{"n_head": 3, "decay_fraction": 1.0, "steps": 8846}
MLP neurons of a small language model. Each row is named by its layer, matrix (up: input weights; down: output weights) and neuron, and shows model dimensions 32-127. Each number is 128 + 24 x the weight over its row's rms, rounded and kept within 0 to 255. Numbers have three digits each.
A block is one neuron, or neurons of one layer that tend to fire together. After each block is what it responds to, as a language model described it from the Wikipedia text at the highest values.

L5.up270:143082149153135123142117161104118114121156119147108152126117128158131094130111162131101106125137104163156169102149124117123146097148103150131149141058131085097072133140111109099128107115145162117150102103149117130107111117163173141143181150118144138098100146125129135085157137083134111101
L5.down270:124071121114153138114132153113080088114127129137139108123129118127132125110101135162122135103149160184136154129162114135091165121064133115131109123155105139148098120104161148064116155148129143131125120114212141138108133158109154162132121160137168124116151160125082111126139131114121136170
L5.up906:127134134138104139157109120111142121103158153142146095117136136078110161120139153164097118111138107087095118142146154097155137154124151111103130144129118125103125142196119140095099185088128145151168148125147113165113179091057119119142104107124155166159096081088115132144122124122138140114
L5.down906:099136067103160154106118157117133115151081155116166143131097142122142103106116168105101113137109132141096166168165136116126145121140135107115127103152071138123107138079166184150083127133114083123153162149110157100124112108146143123116124078158106144153129149154072112108138139153118119124
L5.up940:104124150149130116093173175107149136126138089146098075143143089106133103094134183179128118111143122064128118103146124121133138135159102168136157156138114093096141126135103113162149130125145133138101164117118101121129134128103127137120132119092136133149122134172083096094136059172103119142
L5.down940:150162140129108152115139111103119110127129074105124114110110121149106151069144146152140159115097099154121111156133096167092111179154127116103106118180138146132088160114169142098141137151120111145124149128098145163155113152147134159118053114158090143129123131078110162082098138102140094148
L5.up1496:156119110124151194115097159114145104123167177102120121157143107138112151101114156156087106156095126099120133126067110116133130160176111107133114133124128133148112107150135122100166130099103125168074164113146107103114137101089089094120148167143155094144133114145127117116160125158137169134
L5.down1496:091113140131103149125102114165121127171171150102129122088123089070099143163106068165120143119153124133107107154149154157134102127164087163118147135133102088113120153120142084160114115129127105170097098167125099145118084137137151136085056090127092144132148117131097089123165107156126109140
Description: Height and rank adjectives

L11.up1085:175088123139112127168137116150132111147168120076114129174130094110129105123130177173106155164141159173106152103132173072132120123120122116131146117097194162148116144132164112140135124128137154140144123172114168119187108145129169112140153132114122111146139115137108112152145146145095134103
L11.down1085:099080126155142114132115134129169113117116098176126138122124123136142133063122149130141143138076111153128152073196131108125100117174113138134119134150127076137123112104105132122157150122110159110181120165122137148089137155137149154118147100119134126139140146143129140157109101176130153149
Description: Mid-title function words

L9.up325:142097116154106122104090138129123119128117109109166148106123121142166139123157147125090137142122120129168130145159138165145117121123108128123131111154116107119151107138128143150108092115127108172170165104114103115143131118128158186168097128145132094125091136115119109145098117136104195123
L9.down325:167156117129148142104163135099118157132091138146151103084169127121100122101126091120142126102096133172111106106127102120143184169125095167117146081097131139149072127160172139145110156111119102121132091110126114153119124164123153142122137128102124154146134166172144124135088082134135144124
L9.up628:113110140150135117134175080095182120163113164153071147130155107122106139173132087118105110154115149143092128097145163115170102101120091140155165132127144137115121115124136149116131137087105130122105105145120123132068081093171132161143113081131115104087115132164106121126131136148138143141
L9.down628:111160108170148139125112147117134107076131118126119172090133123149155110133142162126107099112118119156142161169084123131130138077128089119163143135159104111134120123155125142100105127126141134107135175154142077120123134132169123063111125110102094083084115133122147149055153119122141150149
L9.up1015:167162099120100130159106172091147098111111156092089118148106125142116120153131106174123096123164150192123126111071164143119143133112171148144111182115109137128155097130149169105103104137098098141107103106134133158126144124158162166160126119117134130118136173116103128120107145129105136173
L9.down1015:106119110081127103115134192079151109111117124161138126124137120139150102093097106089144148134111099101140086154189144136149096133138134100106102136123128120110133145114115086110110127085107138127145121161088164129118136080130143131143149145099157146168156148120106126136130134139144126132
L9.up1402:170100117119148157143119129115132143112137104116108182127126122130155145141100117127111122114126123146115157057090138129123116157131115154125095148111103100132139130125134090113140074129094135146117143158133123183111163160131141115128132147105131129127132127116094089122140119131133158095
L9.down1402:138105131119131107135125129129116123142112112120109096091155101064099152091113102143066100173122093109084139160172181153104142123104162128135143119109127163128111148176110170098104128148103126089128111125110121138132147124101122151172127105149183170140120136086125140130115148106143078134
Description: High / rank adjectives

L11.up172:146120112106136103134126114118146134141162095123154096133105083141163120094144131101170138129095161140172146096137126175116143096115099109119116142153098167115178114187110158123136102132151180083101156133127118101107119124136116109156120099132126145099120155100121133174093133170115103145
L11.down172:134098055116138145112114139113135124145138164097129118160127120150168133109148137098143135175054136135160136136151113181130100139124113166120134134140137158114142125134082083123125120124126154114142132136099099116065158135111127102153104127112097134129121123121124146160122132118156105127
Description: Non-Latin script byte pieces

L5.up383:135139144098094134093081142203133150126127101154120120132147125109125133134125158129146128097098086170098091142128114176110160135099132146142101132124073137133150082153156130150140122145121138107143104126124134174125134098177111150155143103121121117129096080168110143150129094134109146144
L5.down383:168153147167097150130083153150155083138099163109118096094122164084144122104118087088141136137088134125099122132135117138114104136153121103123116160168112146147115134135141151111092142142088093122140108130125149078132119133136127148089109118122112101168142145144090192073096141108158110118
L5.up925:105147174095120135110118122128159145131139121140078121121162074109128144109149173119100113132117112152142122139162155144152177132112133114148085092102118118123170109187156092104130125165101130143176100175095110132126117103147139140135109078114122094126131159172105107129128075142118117155
L5.down925:128166116113129107083151096134132088102166111144146138121137143154077143143139110094123094133148118160114165141156132093110154135130142134126081109145123112102111139185175170123160102153114117106130108099123101092143099111170173134129135146106124142148170107143133130173154088148162100143
L5.up1197:134126111148104161132128146153122107127161142143088127154150075121129142095151142095162105089122136139124130141136138152168162133185172122151166149163086177146123115114161109150136122146107133142171104157123165145126156141158140158139119133134128151089157167122095110151118113177155127148
L5.down1197:158124148135112128120110101142152117108152140131165127106159144109142119138111154110142104132123168078130136161096119103121119132123112123145155125132144158093160133180109124091130121152144117150140114108175102120103119118127163125121145143138138108132080130138165075141133144125132151140
L5.up1300:130088169140112116131085134139119133125163115194149121148159128124134101137110132114128083116126155140142140156111084115148172156092144136120116125060128153095172181162105140176092115129141138107154098119139153174123122099143121129167106141094161085113076133129142138134088126128136109118
L5.down1300:144158162181116072134097129106107095136175148165135135169143140123120105127105125139131075136145136125109104140156109116119126151096153122095107184084144145134136158132101165152102122164101103131152127139093169155143139124186124114136152135114133084145139114107157104108130129140141114161
Description: Paragraph and section breaks

L5.up409:160101160155108139138136138107120110090165166182181123141137149134124141153136080132079114104100108113160160077133172124114148116134120137145134157119184101138138157165145140172109109142088178176152141145108121146125093148124129133126123120093149074114150113117157149107150127134154077117
L5.down409:149121143129135101154149098154119095111156156137161133124154120128119154089168168126150110121139144127157171133115139141145118163143131151167142122167138085117118159146166139138111128109132129188123127136136144132156160148098174092112128092145100109115134144132140107118135114092123126118
L5.up716:149112141091142125138181080142158130123124149091132090150094138136128167098130105089082129130090145106176114110127114108182133146132163170159177132127160077086092163109146111147149109115134125130111093147119091103126047112139133125111144142129115124164146097114149150152133092120102162177
L5.down716:146114096125145090136105144136082144152102120114105176104143096112136140113143110077106173126091158112101135147103136101126127154106159129121161161128108165123130120138127142116142139133123116148108111124143093091095162084077159136108131080122131124139161132120133128129121119136124161129
L5.up1150:180101096163174091098116137099119099115145124130129166106176149108128170161117151121127132149096134090144171130091166126110153134131123112151150160102178121105118155127092098140144125157089129173108117149103140109104165151116112139106123122151125159120127121101080104149144139129113154154
L5.down1150:141141141134134166203146105092111124139116124121099162147118088109160112107145136119093154123144138099136170143095088118106154150127118116113132141150127084148091133097154170125116089140087114152170092104105127102141103110133135129112094101133135110115128120119127196135063142139123090115
L5.up1312:163066077083151126094169092138090133121117153089163104152141133154106154096136132146098147126111127165144125165098158090108109142137140151147143113111142148125159169151130118153151104157151169087161127179126133122098124137127108146126141152130124143127141148156132130082132094112135127113
L5.down1312:146100154138142114179104120126120164172117153109097158106119162109129153131141136060101146148106107120164150118124116138124122154128109160104150137137146109108093100122094096103081137115121129131129145143109091145090080083097133139098118125157111111163171160119132083115169174157096165147
Description: Quantity expressions

L11.up302:130151118136129163110132122131124117128145124111110120132118086097171100043088125121144132159105141125100093129115119136168121144099152128114128085134092130113104084133108206148140129091159107103151125122117082192149148109133094158154157143144131093132123129118133132176167148102175104117
L11.down302:153113126097117119136115142147131101145190176099091156140135102121124140166120137117138131138130125128173094120111133140043121116170074155129116162115149123104083108130127111086132131167131198119154116142139105127121120160093114172144113105140075102125129130141080146170128071139120145117
Description: Relational nouns before "of"

L5.up171:125153166130113135115130130202142140130105128134179110144131134127073111110098154098131134123117135102170166146112164126175104126125121155132174140130141110153119146145143122117109125112133184138121108077150112138120133102123121078141130111112154149116120166175148130125127108131081129104
L5.down171:147127148144128140141157092152114107134111130167129105095127135129128123095138115115142073132148153138108069083127082115141176119126103079107079122127141129130148160147142127128141136133151136122161097131139166131182107088146115126116170115120106104116129141166137120102135176117103129161
L5.up172:127134133150119133090099178109098128152130119139132102095132113116130111130169162107087107092118075128108083079150111167150145138104157148116150136098134139143129135100128143144119118092148135123112131124137128076158103150132172135135156139098151140126114153092129099089112115134147109144
L5.down172:102115111150126110131145130099129129102105162122105163113098176147121179154159137133167112110175083141121147092129148166150104132131168143138144092165124097107125122140156178102113137123169151137091154107127107108166144114091140138091145121111083105130110132121136174131109120095082123140
L5.up483:129105114143113168145141110156115118128137148148110137134088155141139121165148134114137131082133109133159125124148079120113111143154185147117123145124127091113154129145115120138113138123128142103116110102077127136151173129192110129116138132084121098139106102169153145163154125131122131136
L5.down483:134069133112118141101156119115100141112126182133139153080174109129124132194178119113132112093119113125128128112089152139135168157175123127164134132100106121127165114143138149126081147149175150144143102150176126143117122133143108089102111155092118104148142161124158150116087112140128159146
L5.up600:096097127148141082145138108171159106118152134131152113094186134142099111147157139099093127083193101115087132152123108075135109143117116106147102119118097112137117122117084153120121149116090166156161119135113099125124168159125137140102127116137126139140139156136111116087104159131109147134
L5.down600:130104116134146136106171139127109165128142133104101119130101139129182124110151094097163171131143102104081127111138105099122147099110109181122135114108124113114126104153099156126098171118079168132148127119110122164125154153128151110078089131126161121065144143160122121146108064115174039134
Description: Structured-data field separators

L9.up230:157122114088099154150108117102162109131152135105129087088126154119146129124128125137104118100089155145159121128117136139138126161142169165137116155133147135136119100131119133121146092138087181161104136156157120157076106122129153127131135162135122128083116130120090123138163140097121150131
L9.down230:118127144144128108117131090122125118132124113184135165135139091116103142114149103121140128139150151151150148136110125167108160091123119118148083152161122161150185149124128147134121114089117109142141099087138097110109188131102113160133101112094136137156117155079145082127110089143110124139
L9.up884:118142090146087163138086106097128105096162145122132141103151134138115157126095123124131127113177133120120148156138116121153148118096143124097161113116161120098136137145164090121130084107162112126083106110125094167131110132132119129131103107099152158147109101152161122123162109125149140131
L9.down884:113115130110139126125125150120169165152165146162102149145126146122131090159096149128102156135111155113139145102142119142085113117126131162187133151119162174168092101122129158127130137114108106149162112130097150111139166108135139149138114146125113084130162133113077112128170121124134113125
L9.up1278:149123117094128154166138119129126095132151159148145095092128160163124105123113129106146190134152114131153170123100110155148149131138173144088152149101083173114122128121156092114181092113151115131125150126125136115107129160137111101150057112091152124127098145149106150134121145177126142079
L9.down1278:123105121094121145132128151128176122140130126122117142167090111072126130109118134137072134135117164083126106145176103139132134122118170164128155130155190092094091145108146134106114097100124149143141123130123150144158150144135175094135149174125108121127124164092114113137107107145123117134
L9.up1433:161134132114133136127122103133123136127148113122172098137145149128133116099120088108104132132123145151097136130054090134167158097114149124109176148078122174121132149133093129120138131122147109118115115099141140077167123137141119128118090160150139139144105110148110124195148141150175138166
L9.down1433:133137132107140109101103164115165140133143112141133104117081136099138141113093138096140128108146114097152160171098139134141104122127140134133131105138164098143105121117152132139113146121138131128140084134116149135113125123113148128168111118161135119159102122111134109097142135104139138143
Description: Shape and configuration descriptors

L5.up190:109141137142110127128117170150157132111140114152108128138131136188157081137164126121185087112139104069145137136118113081123111089126159133153129146100134131123120141117125148121143131165082116148150148118101138138155095145107139142106133128173126125068151124157092136137125155121115139117
L5.down190:202112105115159133162113127105104118127110148147088135132104183131111165158115124145121106097097111132136111141123107122160121096165145138141159134191116125099128134106108071146155133152163114115129152143152098124176159096167135121045137125120133099155161160138159124087122128104140101121
L5.up534:105125134153127121168125090135115191140096140154150078139133126152098120109101109139115145135146126162098148147108104121138168133163173109160139120117134136120104132096107137149136115113163103121143174146088117147081154133134114151107142124126147126138180133147121129128163131117111173142
L5.down534:098140124091137080108128138128128089174178148128122098127147139136128130143146151117129076113154112114113136122152163122105127147072113165085113121142145112176121119157132135138186129152101167083149122120109151142150134074149139120140101105099117118125097145185093139114130136129131122173
L5.up1006:160144136121137166121094131143121108129142174118146105141099150169148135099135070144146146100138121150143143114114172100125111148125143124125167185139144108124145134126121173101145110140109128140178163114125142137122145123162168161121180112111144135139160130094106110118127126090104120147
L5.down1006:149094153101105138160113126141107140128135099162120165101115135116094110104156119141114129117112132139139097102157132141181102082150137120076098127122101119140174137113125090090172132119133132130159125120142132135147087085154138111108161140093097079103127136148092136156136139130114102144
L5.up1098:139134124108125129120128132149094135130126143123140130181161171184153126111091147111150097151123111086113116110103104079113166161163113110111097173119122144126136105138154113132146158110125116100131125141156129095132120086088144136121119166131085115134135058124149116154129166127149136172
L5.down1098:099157114182088103135144140127190168118107107137090130080117109098088111107132103141120119139147100138121124159163157113128122156131128151139130149088125136127098132129123111129128138132173192093159156120173128128117128091170075183129145115134095129172095115180128095098145148102126075124
Description: Hyphen in compound words

L9.up674:134126084148116141069126150090175153107136111118130122092136107114111127141141152175099160157151132132114144102148139085115116108171132141117155105099111138092146162162096110108126103120140127115150106111122111115129131130141135121146138121164135108120158124147167111125118128094142096099
L9.down674:097123110122124117142134134142118149138128108111105099129104091123133098095128108089092077121090123112077144110171125134188105113156151118126122144145131120102118131140164140122113123114148109179154138099176155157122134147113154160098122129151139100143166166151128166115133119140158137121
L9.up775:112172122114127133116139165167136108100191117110145098167119134181115093153168098124102113131099140162090138095125113117106106174127134144112136161127138097107124123146152120158096149091172099190124128150131122143111132141139120158110130126150148156155134147132106138107096143111100129135
L9.down775:112105134127117166140132140105118128150140117082080098140148132124138130125119180128140153128131146140136116117166134110171165137140118111121122155146135123115115141105125112152156110103155115174127099118109153103108129130120135114116095141138116130136146129112104133162072097129161121163
L9.up830:118136155185135125149119121130144115155144104164125156148112063151120111133125104126090120126120151173124129104130130139147162141129090122107134174125116105120120135098133155103108139116136146152156127124106153135083143064103160126105133179098151180126179164142114155108138104153136146137
L9.down830:130111137132151129130141134107140144130126105077138111133105126150121112125101147165159102119088129131119128108124123092153117158156176129121120140140115135099115111127159141132146107115129150175191123133145166137107135125158125118135172133111083136085138143143108159163126155193127120108
L9.up1411:127124125136147114086154146082157134112143088125160101134101107163141129167096110133186123132121135115111123145148140103108109126098112138133172119134128131102141125134146129095160106074180118124141174133134157156117131122144103138111168123113098107122165138109141153140133113119157136161
L9.down1411:126140150144090144137104125128118101156124089142125088086137122097156153122116116123108143149163135123158124089139167138154094109122116121102120101105138102152112112101124147151130101136135131165118113139153121121158148168136123113151171109147191107130155130129139132086150128123109108099
Description: Start of noun phrase or title

L9.up0:139084166149124101121124111145118172073169142115170133149127111134112120142128144135141112130143138137139128097120117094123152087105097150128143157137151106119184077148132126124087136122142135131139120148110130174125104120154170091142119161144148113143167149133090087128129135138121109109
L9.down0:147126145112126130104137151143114164121109134155141166156112171119116152128125118102122108119115115133130090093127159082120088128138129111084124140091160136152177136100108081143118137157134143126145150108105171138135170106135119106122114171104109113113119119152109137132122158114087145139
L9.up555:129112142151167124172101146087118143111171119105174119142114132155106090099168179087108112102128122143156116113114109162159133110093137133178120152085160140099136102126164116152140107144147151123107113107132085142135120120112132098116140128091056148124115109140102132116113134141156119161
L9.down555:120152126138097153189132111151135121081181121077143152103127150139097129150123160110109116139149076132135150103131128133122125106136088112157132139160113169131120088105108131140145085131115144119148106147156144086130144128114121133137124106107156097138118117181105106120149103146131119158
L9.up822:123128191147125135138150140148125145151148123152101123124158137177135097111080106112108095124146126127129126125081175175125130110143141090178136152103115107138165117098122117154180124099140084093138115147149141130102173130122170129121131192097084158166167093129120143119146114109175106099
L9.down822:112103114127105136155146127114129085146096122143181116123134114128100135104158151164088134131139128169108129121101111152136105091136189098155111098115115115146126118096104123108125084118124114124150116135100132104158143140092142116117136148131140109169142102160072141122137168118121159138
L9.up994:145113098126152111138108153089151121113156115129162149130115105096140125115142151065137185168102111122131158151117149155117119079078142112115098123128141143095149163129099115113121094095108170113125135161098133155085097077128125106135086144121120150180103108125072119176098137150126096114
L9.down994:101126126139155141169127149166163136087138155111109126141114102108138074122128127073132113144132150124147150135137111205129101151120135109150123134151137103146125131139136105123111120094147121137123111182132094106116102131127167132124140121110151168163122137116079127166133152139121102129
Description: Compound-joining punctuation

L9.up80:108115150119075136166153136140130115098170104085119167200111088130095121130113114129147146120129111138179109120091111148084129191141169117171100124138124126109160088163115119129172125173150138105133114167123139128158093118113090129154119149158130096143140137074134148151121127109101100104
L9.down80:130112108155147086149133160142142145145060131159147133087111146169132105133112127137151154109141113139157121116118133134138142141156092162194135140132132165139109149113101145164180144091157126125140169089106157133118124149125132113115126153140185092164165103079085128111084114121099083137
L9.up195:151149163131156127078137168161098094090119164126139135146113188125165101120140126129108119138105150088097140165115147102151150167158135115099162153121122105121150099134102127154122148114111148117118115101125101135141146123137132114138109132125124116166131135091125100150143118085132135089
L9.down195:088131123139046145104142103163147181119122158123146121128130123108109125097117117108112167124114134149129121142136151097140138123144143094116104126107100157078178104134181156153136137125144148138138105156128126142114156106121126139113121143111163153154118132123117104109138101130168157104
L9.up513:117124128136140092082140120115084143128099140097116119114140099128159146124063095126152133156160115183135122145108133100140134167152127130119170097119109122126135102166111128120122154153148138137164128065145144173145152097139127076165154098129132137169148173131174127147124110099134148116
L9.down513:100117138125112137127128156117160148121131123114145137182123149122116126132141145124095127131136133119127111141129127150122108100140151165114148061118071108124151136090110116108128103115152144084093185098132140111113169158107134099140136148135137153103145180137134141111128118139101115141
L9.up1219:111145123128136090115142098159111060108146134136110155107131108107168156090148124104104094155132116171104139132142139130187134124142162117126179125152173125135127121148134126097075116138169130174145126109102126162166169092129133111157139099138153155148154133106142132162159158143137156119
L9.down1219:135142125130126169139110169133110135091107103141172112116106094126150110130124146119192098105159107077163109117123140129106114134122146122175113135155088135122144112160079140156129137131185169046134123128135123113196129153101105161139126116111109142107069139151126117154151105112140082131
Description: Abstract head nouns

L11.up733:114112120144128142155132147102137097161165131116152127113124134120135090163125115149135103153112155147107095140112139122162161133094135136130150162190143192152090153096162157114112115105117086171123171113121150136125140127135106118090108139107119162123092102122109108128134107144109132125
L11.down733:087137185121102120090112106165142120153111147136097110106126125173092102144094138145151126151135129144137171104155131113132124172119150147168136107086172131153058112132124162112150140182094099166140121104116125172158106118105106125117144144125145172108087124140073125123174124102159119122
Description: Object-description modifiers

L9.up25:162143155132132122137112191112137125111102133081122129114104079118148147117133127112138148122151157145119147137115142120097147126130128138116120123110141117129149117129134139090113094119099129164156146142105148124133099127150140115078088170111132148116141149117154115125088091159172078139
L9.down25:114118114125141118150140148171123108125117116135149134174124084152116153119141129146060141154109142150107172130139108109092123163107126160142122161165134141130105103106156126148130136151132175128152099096158129151145130113117122131118118175132081135120138124134127136160152152144146157113
L9.up157:098138124107109129129139146127156157119142130123113170134078152144152077141092070112092123116159133143167119120146122133138112134122097161151128159122160124120145150095127134108137143146151139155143092141083156152099150154163162126104090116138136127133115158145178117142123077112140103144
L9.down157:114143096109111126108124090159106118108077097157156143168140148109147108108126099122129134123105143159122108138129147110145120117127141157111140159120162118122125105128144143091131124123144136134141092103149143114087125162121155121083040110108132113122113168129129120140136129110112140145
L9.up238:126107106142140160123154117147121128065103134131156110131097134128093104093135175129192110133122109152111135115090133121166151157131154114150132105114113129101173138100152147094129099157130182176129091103120113106142166141159146142100159111130157143175107159163130118076137111094130121131
L9.down238:131131099060070143134149125121170126138142111100131106090107113105175137113175089111097141123119125108129148172109128103125127171116093124125143138165125155155099107135102162158091127154128120099123124140154157138120115121170129128153143153133103149091083133111134147102135133131130115109
L9.up370:119116093139112148127100120168126152146139135083116154148179101132172091109174132112088118095154125188132106098093119130105167108129144124113122152119144106146144135136095160109117154058123167109121097118134117131088129132129160105166121129117136136154115125133114144124110131085123126129
L9.down370:140155118084149135168108137114115104169143122104092146113128126090178126150141123122148092053117119096167140168097099089128117124109115098120146111122102117145178115104122134048131118122106125122141102177141116096110123117124112112171088126136116111151133105078094111116166149104114165170
Description: Slot before numbers

L5.up29:097111137159128161086115093120128125085132141140152156104151129137087101105129185087124136148115103109168164143086112113142142142129114129105137162089144144092124168126122161145148125148103160135171102116107117161153148134121104135170123120146120129108143114131129093161124151116107102090
L5.down29:154144161133119116123145118127087140158115149145101141147137131095161099100121148159129103103098099113171130124149166117062119127141121092089110146150127115088110094104153155137107134138117154144104093103135123120095163124082142136157126126164139092159140126122132143169080105128125148079
L5.up812:110119137161085169145110128124131140086140142081126144122174119146153145133143168130126123162118121128115125147157106118116155131174156092147137143120125137070095132126145121153115150154100088109131109115099147116137129110132101118138111111184143102124100171138158143135114187120134143096
L5.down812:132117085146176166110149142140145113185096124141138144127127150152124112121146148113124149115132115090135097115108134108128132126141150104123141141125132083151096154098130100149108110128104095171175117133098117086110116114130144130102171130117185083127110162128149149109119118143140121098
L5.up1140:154157126120113132096077117113101138102141118143092056146116112159148111110076130096112172145106099145107118116086110144128150150142107093105087140103157153079136140097150162152105120149146140112166134072142141111135127117129157115123096079138103171139135136122110132131163145097151103110
L5.down1140:070112083149139184098117120150099112125158148060171116118111164094143126099114133128096132130153122176143141144156104112104067157104175104136082115152199157115135089133146121155082141134107119104084100117116105161112157099089119127155081162132147163113150163149159122128137143149105111085
L5.up1396:146119094123092143122093141137116135087075161141126133165140146156101173148120140134109135123143131140113155119144168135131166122145104076124106140087131150078177129183111156126117117110144128110138134122116107099164167095124119116123078155126177093145153101112125129161135148120140133110
L5.down1396:156113137109180092126144113167096118104116116135121114099122121118156110136143137144184105127110116131134133124118123130119123122117114164099137108111130103079151113124136123097167110148101111118143124127111095154157149144161117117178112117139135103107123142140125154150068074184100161089
Description: Abstract noun heads

L11.up380:140111134103086114137084141118113167094109107111108110162091114104114150137145172119116107107098167097117202143135094112139154110168141135123140095116143121087158139110124120144159138115114131169143110134111153153132132126127137156129146126124122167147085153108175127110161116066127145106
L11.down380:100144143130094088121144108146134151116157099149180123142136105092113111103139152126174110126134144120128166155080137157124125156085132148131130115139121107128151138152146148136147089105112120144160147103142145119101102126151131095128176131163083133098139116112092122165131089136138119130
Description: Number-anticipating tokens